python train.py --init_std_qkv=0.0226 --init_std_up=0.0226 --lr=0.000624
MLP neurons of a small language model. Each row is named by its layer, matrix (down: output weights) and neuron, and shows model dimensions 32-223. Each number is 128 + 32 x the weight over its row's rms, rounded and kept within 0 to 255. Numbers have three digits each.
A block is one neuron, or neurons of one layer that tend to fire together. Before each block is what it responds to, as a language model described it from the Wikipedia text at the highest values.

Description: Place-name continuation points. Mostly the comma after a city name, anticipating the state or country, as in Richmond, Virginia and Greenville, South Carolina; weaker on hyphens in compass compounds (north-eastern) and other points inside names.
L7.down105:160110135120124057104113100144123099123194103080107074126085100097132130103190136123150117148143180139068070128149096128065142115101177133151133137120169115095157156168127141144130114067086067085123113139116082088070161147100180120089144106133151139118104135107112158089095125152143122122135117147069135158136124116148166137100097101173179120087124156096198157146138166119106110092099119162097221133121085055131124132120102097139157145165089116110079140081105157113133128105119154140123140140151143106139147107165132111118100133126107141119180168157141115126116166111070160135
L7.down330:130205139130155131176063146145109081098159142100119172117171168080153106125115087112107104124173165125133098107146145114197157139146082094140116141118127092072178111162102164149136100121125165118105158158196142103095166083231153061116128119141112095157119129148142199108062158148101135138144144121141077096104187162110066130121112130131095146161130141105139148172085099117081094129156137174083194130123145130162136122172148138134092105211119174150119081074061104069148163130113099123126175180127109083120125143135125167131147142162099140115146120068155141166119105062111118089
L7.down340:127124126116132143111113122146111087181143092098116126122138067161100100115123041074119162150091105115129149133144169184078141104110142168106087127106087166130114108153083125113098143124101124122143106065135093120099149148120159139147173133127144141113165122111082098109177139135169108125123151102171096091095139173117160131087092162099090123101160102151142088136174127145102042117096156190146113059147103164143139163141107148066106123148129084132166113078176133123173142146127133115105098171106100110173090112122082157173128141111063110109092097122159145125152148107150071123
L7.down370:137111180124064125122128144155103103126166152139107088159140178145107137181145068078172143122149196145112128118191133139122130071112147081170122186117179128127119141180100108102127052109135129124132113125085107136108166170138185128120097086143185106080157143094136132103092150144163129098112108114086108148147151144133193144105135081137157103132125149087168128160150122135118112075134142230108166124145099119157153153138158100119102121115131125165118143135162125127089127171105139169135135168088140178080128121082166177102078123112196090087179184106126136159155145111082150127
L7.down516:095152163137124109120078092131138112148070135131069099111065089150137121106179140161120095175174141131166164110139081109112130124137143069112080086147148175135150075124189123111161071115136169128078089127074125161082149100128153113098164166103139162106104133099125163155153174155125150117126100138107108114070159167087154119146141114065140108042087087153152156146150130116126066164139076149117166084094100127145113146122088125116108177127140170141135136134162150135128181157133060066091141147157131112173113101194073165070118164139156195156140121084102108156103106079092104166
L7.down678:076117076184149074179109130144125122098131105150150121095130123102117172161096141076124076179132160179118101154153138157044128155146211159202103189087145102159146138150194183151112134061147080146150121159124123136157115112123163129129102124150186138158139153118136094111112185129143200075133112131080094114135144155217147078135111102088138146110164107194173150097184137082120180125193115089150154146107104150144204134065164098130106122137101107141106148171140150125163106105094112120094084157126182101177102111164077127119169145099118111056146138066133147150073153145162123124
L7.down1035:186147140109149146123152147100061135121111138073133087152107077156075109133083172144128141170114143073002153125134070112145111113209158104086112136117145143098143151116106120082155137167105103133030145062101114127136158077131210189165126120146152093115099126082164118105090152159155125081116144124074120100164104079127163114080078142154151199067118142143117174127139163202077101098159136148126172149143111117132105140137107104096138158164109116141075123065145134100108123116181134101124156184140116134103100088196105120108147180121187178158125140167139137139169127107138062130
L7.down1922:164129135202131097111139098128158151086189161056104107173097134115104133156182154157112093173097161126085160078153167142171146103114168130168140193129170155081165167191113118160206129121105173184137162119097126142135120148187230130140117057102080120123143096166146109121078143137124110138139107094097103204103101117114120163127107129119141122127119140081110156182193119110113154121168096145103184057118114097137143132128110112125092204139185143064113134122096144142094090117163133183109093184111146086168170150128168143067145148136165129098166128135090079159126142146110097082
L7.down2008:169166167122096123136161094090106118097121156128111174151123113177104158097079153135042129123121149126151101145046150191144134137097078111139121122138137140066103179207157107099105146184144173087143183137116150076128121125190113103107139127152191071128141105177096138170071108117087110094083110105099118114115130104142115160038145140153148161206118103146104066142121122110095160171174154078101084143138194139175124145128023152130117102132161101112151105140126109159142127198135115158207113125058159101114124103112105125146193118126159147127139105130098083134110171064146154078
L7.down2031:161150061129187154149101112070085149095126127080174146123126115118114100171127124142167108091108088094135110135122127103157130102127145130054118090130108139101158092141071100086175066134081136178117150131150125088061195107128133083140061151115100136121139115137141118085083150111130128120118048131070180130136126163155075120137157195113179157125089146147120164156144175134077095138094182158096132131114129182169178103138124101122165125203104133109105145049114139113101187110164066133141145134129124141099105066099106108126103155083155091144157134097116153122091102106115126163
L7.down2065:114114092068177146103142092140137155120092128121087138151063115125098130161136121134186167140078094140081160161131152148116117106088143084145058168170167131107128141177156217128187140117153139171124114123154097142056173159134114141132144101176171127120115140106118116086200143101154153047080120105097109154101118162165112092064086126112101115119117155147128132091109147104115140126135144088140151078136056102098131150073166097139104152162107121111199141149099141161168112145086148155153119120151111117119137125139101190100175111126099111138136118136123132125108126121121069110
L7.down2096:146132146093134145117127167106127131103180125105113143151157125161070131176095087104137071180170165136065096144169103184072106114127177104169165134174171147053181176126158106131119124105129106099127117165145099072092117161141185139100112100161139115107131096144120150091058111164152095136135087133087119142098107079148136096098082108135111110137135155113161139158126136109134105105138136141108178133132108042110100109135129126175105195145135122100119159141111121146082108098088170146116154188111137181116122131154148144119111128171157140058144137124131113141157105113102169165
L7.down2476:138163096112158114162126111138109166160087102116115178085126145140184132141114150120138139082082175142103103083169153132098172153113158115154155137164162118186142164157190178113133125149153178190113100111136121092099109131104089134120110114134140137148116096156091119134143123134056113139165150171186170154175136171115101122179137166075129093134135102183115106103153097159159124114156120127128155152141114084100149110116118089098122118145108174110144123154105131144151170141149106113110138130151179083118084147122138110135136150139181114131163165162147079151086121135199093147
L7.down2486:158119141109120122130107181079099179175149124126072077088066128127118086107098159145138067129130114164102142114130124146166180112073117135150189129129162173137123133091169158128112171099106125128128096141094078087107089103099125119083100159115114127079113171054130145161094111143168095150082122142117148121141103224137153102106113170134079124082122129118181171158145160135166120160157141178172117126131135111166208169124116155131132123152137130154151138147141116078233134113100077152138099163151168145132104113187140120132161219101179140133148103144204139150121102189149127129
L7.down2499:142168110129116137067099163136068167123100170130093145150107130121118108131051135172161126156089153175096166150118144111068094198155134109119113115107130151207177079160197114109078109099086118130104125193151100106097169088089121111129106109137086125101107138150143082112123091131155160157123069109099148133144065189132106146167121163151165108073128088140193097162154092085187117100183120114154149053131181134106143077071122164106155066108062104180094095113106170147134096137086128082127044127154119104146119108118123194172134142136080152139127135125193128141081137108112152129
L7.down2730:173143158172154155127101141114071143113109105142052134114065105064133152144069086105084117107115081073052143098136101142137136151110112129132180185087119096109119106153071135069143122093115083152125137162096162157072147150197113096111102122155146139153113144104107147092100135155116146143062208120106162133133122139108180106129140109088137140099193150065112123161148103125071113069118128144124078171193065107178147145097125136134159131118106117111106170126117131086170141115084115176166154105136146082128083110110100148134108158070113145117188091092058113133128116108103131070

Description: Final digits of numbers. Final digit chunk of a multi-token number, often after a decimal point or comma, before a unit or table bar: 3.'33' m, 2,76'0' meters, 18,20'3' |.
L7.down438:136121137142064161118101154178142074095111143144065116141085093155118099129138132166163098111106086129109110106145146141132121145136137067165139118066143145140136144122128120118121155104082097175113111120114093127120128079092102103103088126173145150134071147131109103159120135115136085112172166064155159128181110161137068147127143173113150094154093136113121167153092136197128175184188137152108135137133150172149134170123067130110123176130051113156132088138112156113085154127105111073145141095117104136092102138134174160128182156100161156122167104172098167162102181097202138111
L7.down564:138151133125077118140114164234133089118130178119123105113138154146130164130193158120156113121147109162118195121110111176120158124124083128074111091143114100170081120146097165143122151069177098132139097175109131107154145151093119111168107159155120132129156146157144110129094143130114128136132095087141105137136100093137150158177093088166138155127139149080095095155091139150114113127129105130130159136132078147124068165109151149162121151186146161128160131151112169096124116127128104114108166124154155124147168112111162072140134159135095137097128117108128132191169156138127173125
L7.down601:147148137096159095112147144175123161132089139098132139148073171114104079155131165129132143158119118163131091103089107145166112058078033135161105054069139149153161120110128095089190085147112074148073091108116202117110127112119156072134099129094126064077159169103098161131123163141112157128125151089127107206145119148094121130152155129199073102105061023133158097094141137123148153101160160143119085135114100082165091110071117086108044148149180120122115117145163114071150177109149158128102093164152130135082148147170101161121125136117143122116177118138169089164123095113120132154
L7.down655:090121145140096088116134117095167103180123076158151138100096122092148115094132108071140149142105187150130121115152116153140081126136103114192155100147125171112071153114160166143135143116140121090111077122095076206096129119096162162160163117097108171108077129087084155099148137148192111111063174132142165172130126164130174101171151166162119095111103072122160141099141135116122193108118155111183124077100063088114111098112092071130087132122084144058142110101124052155155165100117150153072148150149141172118121089086148140051134108107130089140180109142106105154163120196194136114
L7.down789:151127127099122094165175085122153126097169150103158079103137127145203080086084105111186131116135138141154133104173187135075128073155189138130176164121123116119078101154124136077090149111154058180116116136165132133098143112157174126138142123098093126138088121160110152119161116070135172093140120112120177199106155129146137091178117141191146135144116150090118132082135183058079141093132152122131127147129121158084095163084083145190099157075143145203095146087137096200140114115094138137107177138091160122118194109142142130101144173125126142138166156113107097118150096172140110127
L7.down1009:081136129161142114084089167147081086104138125127082104183128139110171121068135144129073137146079111139154113150112148131098130139071070132104187131076068167170150167215134140133077073136099182106159171090109186140155132112128119165123135136157180113122143164190074113145141112100124164154177066129113089122123070114117151113174152207104132125078115131099135112150084125124191083153133110122095127089075145132118156087110114097096088125120134108086172141142131106085120096140135136161120111133165089102137127140133103111134138145158137141163073095153178157145153134146155131093
L7.down1088:127136085152176113087195138103135131142131126143182154112080131152136076100101101190046098187127125123147101113105110166082112081095121147197146134130102160184128126081089166144160154132071086127049124148128141132155103135129040160133096108075105131134107105174128119167152137122167136065109132103074149167125105119148091132130127130154086066112117123136150114165126085122117138135171127109157111093082131144094144095058082143202075119159109085142097146169080063111103113142140146130110089083125094140080146091139093107064191122086134140077118127141154122105133069140119111140
L7.down1278:108102203132132144066099150084127131092099157102077116156139099133187117097110139119129091122129110111176156087128179137162081072113153119049150155140125145151114171060155158087140114156124075120128081153117135081152115139142133129116130163128140136113137138091107073122085076135152050061150106149132152088101109056120155081076088128173104173127172114159120210158082139094105124128074132108084114184177140061104138133115106124079131127094162129114109113115155104134105097158095096151169127153109096147117111091096141092118079149124171158118159138148145104132168121117130196089
L7.down1454:132123192091103080125118081155166150087115157117120155185051131074085153129056145140109110084169090197127118110138178158138120120072078109183154127141085114156099126103107117135069150167104215110133143155124136107143113160145086120114141129147142158134096120154095107180087102120124093107140124111084077075152134164134107085125128069126143102137118155113073120121099125129088123127102158144144129136183162207147086143187148171101150096192121126114140147165112033177139155089027125139155139166095123108134146132106159081105164159127094147167151118120137127170174146168128176187
L7.down1511:098079153131163113116134105142142141151107142130089110131096086113052124156109110136154143126119142117173138148119058167126119126107124171150147189105097123151096125106112149152112107096143114142100142099089130079095164122141109188145174127154133156135040210157166149107158097101094152128118116088105107167152136086117093167128116076119103091177102131140133165168181168153107132179185071133135159069108160106130115113167070176120144132183084117151128174157162144117141145103172125153105162136127111100187120133098117129149169174122097129100132138108137131131178141134070143108
L7.down1738:146078123124191080099137144121149095103135189152082142120082140095144116139115135144134104145116128175171118087144063128149120140128153111163151117141153092170027116141096116143159118163179122167075086071079172073071082105173160098116151140106134136161137188170075147100109142154095093100107093101116107148112120197135087173129178109150127085164148163189124069124095127153076086150151096127128129131102168137114086147132153150151184145128139161148173178105105161128161152158122054196126147132126154142156116102124139143084089163132099174173172136116180107077107118153137069144
L7.down2112:116154136165115126133152079098136127173139061129103172141145116131148123120121129142099126066071168129196130071098104140161126138100168153094161173110155125135115107132162143143148119180199084172128133133175112088084180140093113120125179151115182080190166179180148112129089129110112121127112118145130157137113150053076198125123151116087153066098136090107146132092106126071113107147146143143157229081120138115107134108110126149144109113158109131071139042137134112092186122095132092134088183063142148135100120118098140152189173120081147088151111094159141156161156104152165114089
L7.down2196:165068072118133092089152074148100157138140123150146131092146116196105076120138130168084113119124140150137138119066174109066110088169130067100151162116090122097110117086167163114153118166166169208144142101093133141106117123136161107117160134116087156127099087099106125081044135171096112081132164070065148135153140141102130084087135152147112105182098191118135129093103113095061169120162143119152159091141131120105138129165083108066161152142086128142122144130105103156097125149183158110074077134138110039137128075072115122124109100165091082118145086162088134097137114185162144136
L7.down2206:163151091133131111063098184122091173091159114125143173147139135078132143121160120085156118176169124133123103125076168145092123081126160096071121166110155107114098178152096154109071116177141104136110096169143111134131127091150131139107094145093140092081085192122091097108153095108121191103106108128117177141147060114117168111121075171170150134122108181122128172140099136151108072117151152094140143131099094099118112106128120118128149139082098112185111115071152138150098137133158121125120104214109138175077072194114170161112107161160142157146172157109124123167105095085069086093
L7.down2663:134157114141066148120087124126062122115115147043115102086109125201061157106145127179137172187155133113118080181177182093110162162135033100123141112144132123102100119134130094116146136140111120125166124157142158128172138109075109094104131121123150084129101131096134184135145133078146141127195184095076120143128075103156095168086129144130207121102181173077130143165077210104107078127123090146173158134083108122148136108129089113146140146128143084105123137144172150095137106154096136092055082131090096160163166157116132148100122146114113183176149138137133143124145179110080212198
L7.down2805:109073144106175078132100192124104128063086115095117139137079100101175092082150135139140135135100097106100059122081092096157140178100090121080160131117153115155113225109095119103109111093074064110108190161118147140193191102168182101145166197088099121151139088171136130104108139100154136115074116115110075097115111145112180090128115115151116178110078140178182139161130149121136107137083166155121130129124124130171121142145052125148074120133145121090101097164166147165146126169145113115164117141182093152073109109154179100149111151095174128204141156131181109174132102099094110095

Description: St. abbreviation period. The period after "St" in Saint place and institution names, as in St. Louis and St. Augustine; more weakly, endings or commas after proper place names.
L4.down1353:135195146102072074129121151156125096160151174110146137140124161128053178125177108197139118137106084177072188114101124152099223140099122088175101104120113141182060108098117000126148093165108061163177158105109095125150106127159132139122136097078114171098120047078094117123119117126083136064157129136114159093136136118112157133111140140117115141126118168130110090085106094094091080183119143194127117083160163103102100190129146125120164135127142129112142138130108159127148121068127143154144155145098126116117149081124142160137153147175155106064141118188154143129073191139125148128
L4.down1878:119090113089132116061156155132186166153201178130094139157129165096092149042141136141122144145095157165113112088124100138187143120089120114135195174141110080099146171177124171159075100090196156204106098079132131120070188147119162083175113127163158121149092096194128167096079131086098161170084130122145106132135154147120115169194122142114147065147110100120100117113137144133122190097170157124100123167091124096160187146119137110150103107120090170181152089149126145161111106065131104152159137119207135090162072174056108101148112203120160119131149216200118165156133117067148134138
L4.down2514:060141150124138142101147170115129081079145133090108132162120141108111105106136152201108186088160143124113092118170114155145119131131108151112150130109096065152103162127107165102136102151127143117137120124129095194113105183115098167174173178198177088115139133121109160105172118089084108193070100118114163122113082144155138194124106157136141132140130165098166110141129165088142127114144100214106119123166091109156113060140072123156122112131174154113157065121069110146125069106104155166116102168125150144110109104129126130144084110104154121082156119162099064106126135116164164213
L4.down2709:124133090173185095081116139103097162098146088094164171116143127165168142124185133150146113203113111179086149099154098081105204150125091117214121114147078151113121122131118152113110127139148092118144127152150110178103132142067142143075186128230175146176128136059095121149074047094148129152176159162138174135146100098140120083099113195101145131130100125134124091075190184125149133111165108138157145161118135150122110095078087153092082103214118169193131123086152163177143126051116179139114092117126098108125159136108067144112120117146117139167112119151153118134063148136114078187

Description: Numbers before measurement units. Final digit groups of numbers that come just before a unit, as in 2,500 US gal, 2,400 MW, 35 mm; weaker on scattered word pieces and punctuation.
L4.down1477:074159119118146094135099173218159141113059138142094134127173136120183117118132116151134106069142145081102168170032173149099134158166134173149097141124133127142069110091115122126125119135146141098139154091157118093113140108109132184127113113106165158149123126148093093080112100149162118107115072102077169047182055114171218141143067101132237135118155188062058108144047163189190114115114140114107149111111104136128174146131094126104178115101125125152154111091154110127137063149112102150139114144103189137109161102115144090116152135168130125171134154073091186098211165124118122130
L4.down2108:150162129116159177192130114156136151128105116174088146165187096119137089152128100206135104116100146161044103156121151150110123131139173182167070120125197107194129113145093157108133153097133154151158115117110150071124167101109132150132118093187128145130170106128124073105142086099128109196178142192092127128143139125141133142159079135091103135140061151157174145152144078100144136181059132048155164137184215165106074146090109075109131075138107120138113127131122148166115139126159144058152107138128117123178129167226072190113077122113192112099093036160139141109133093143116073153
L4.down2596:096130204081081149084101170152115095148142153085118102111155146133077100111164120127139133133124168112097131155154171104193169117154160132103120173139109113112110182125146124164065076119119140113140119112068138103181128089116109149138135158172108087098179150103169158140133172085153116124177144095135116110098132164076060167109099178182139131118112103106103143090082118090107153150162063139093128110183167178088122159126143153156121147113104121162104086182152156139127115126111116113159123148138129140163119216132101156072074107109105126098122111167149091096147044135120097169
L4.down2612:134118120140116073126134122076102178096175148071154143120104191133078119122106084156112153090172122218128169174123060130163092171185114069114141185127093120139138134150091119118121124165123164148146104057130104130094106120076114146153117115161141130135109104027132136136144097153124147140139129099146117099121094110143071116147151137107127117140120157142163175165108186162182174115137121139068100103133138124151121138147111117099173083142141187097142072156170128146181154083143133161106113132111165150125145162218073125136133126093060110152154110191143159149177151184162153116

Description: Place-name connectors and pieces. Tokens in the middle of place and institution names: the comma between city and state (Duluth, Minnesota), "of" in District of Vermont, and inner word pieces like Dü-ss-eldorf.
L5.down321:119149155184166115151077154096158120128140172125124147051142129137115152187088165143137084138138166157119140201135167182154096135138126151091156083097169136065178136140136078148125139110054148134088089131156161160191077178131142136110140130122102096091116079130104142129115091178116114125171130076139176115124134154119033129128135131097079081185131142145105155076133159107132177176153090115166229121143153109100122127182113147104158121153132117133156055135114120168111153078141112114100114162124097108160167171150062148117071090122183116182140166180110156146096130167063147106

Description: Inside multi-word titles. Connectors and middle words inside titles, names and ranges, e.g. "All or Nothing", "Grits & Gravy", "The Night Of", or the dash in 2000–2001, plus mid-name pieces like Qu-ad City.
L5.down600:129255099120139184208130095116126175125103088135136067127139149115161168143113132189124094120128145137150171163135158130125109133101135079056180136120146149145145140149114100120106160142136101114146164179155142104079141114125142135118107128106074135148117129136056120100159125183128196165092116128128140162157103172139120143115104122128112154102206115096136157145137122119143135146105100073119169165105089055120118218115106087095125108190087128170097090113072129153109132146129137132093179130122145169122115126117156114125166161142090125134157170131118102148095127163164085154

Description: Inside title names. Word pieces inside multi-word titles and proper names (songs, albums, books, shows, places), mostly mid-title words like to, The, Please.
L4.down35:160081138138151074138149131094131166081172163132130152152134132140148093177057091180081117132126170136182158155114153150172161135096162147062063142176115134068114180124155151106130041151095098118106065104090114083117162157094160128184144216105123053072113095129007087140085107129119126142137141109218161175140147125166120069117089138128073096109157123118176124123164096182144080143089130131136105140134084142165164106154132125144117065128135142163167217160099116121142129109076117098092139114106096131136157109088118205094076180121162196159142139104126144092137131142130095062
L4.down130:094159120099157092138172103120098143120110070165128110133198107131118121131135167135155107137143182085102174135160148136089096171122045099096138140171173163136107139191080151175115098118149147131090145175073178122099151116084155120110171099122125183130130072083107142048095055113076088112114136139131180169089122121150119136065144198126126079135096128150135100129112186131129095154172132163175071090092068143110096106127075118200127168150206119116149162123143080164181105098107146171129148138063094179133171051137157119095178106129161178154165106175109126105134150214152104163
L4.down131:109168121160104152121149121160109169090094112173114088134148120140162112152137128126185064138086084120152167104171162135102121135184118156102144160183108172142094088086132129144140121077149113119146164136190171101130196120089191092134102169094108151148124124129068097074119105148167162124096150127104133167161102127201195060105121108108097153128099140138158112141164146106131119133053097091106133104108168128166119181094145130132132118111124059121139141155138121156173123124115129126150145131113104170134186053189091162098185075144155149171176111106148173139128100182088139101
L4.down2173:127159113122139122095174088109164179071153113146115086154161104149124126107118115079164069151118098137189176104147169117137157150195129116129132142148130115141102066102115174129126140087114161111125161163127150150065179101157212111132144173122122163113158099109061134131135131159122161112120175133109153117164137104151136073106136121079074115102122137133137113187123165131131111162118096131098161107102174154178069135153133180134134128123094096172118158102140105128160164161097121186158129162065092135115164067132119151162160100150154145148173084142143139130141126175112111124

Description: Quantity before counted noun. Number words and final digits of figures right before the counted noun or unit, such as 883 farms, 295 kg, two daughters.
L5.down211:069128116101126116115213167171173150134182176098125116143168132194090108128079155167150130114111132113077169101087141130160119162093056168182132154125108151090114129123066163110103135164179085190145094109157151117143078124077087145077130132111066059106146134182137064118121100144130160109153111144153093055110115160081131092143135163114132087103137137091148101095106188103110071116171139144195179075160088078117114142106089132178087109120183132144103100142093133174106144092145157170141108164132163136175135143072170103142150091121155103131047138133138175152122074120149159073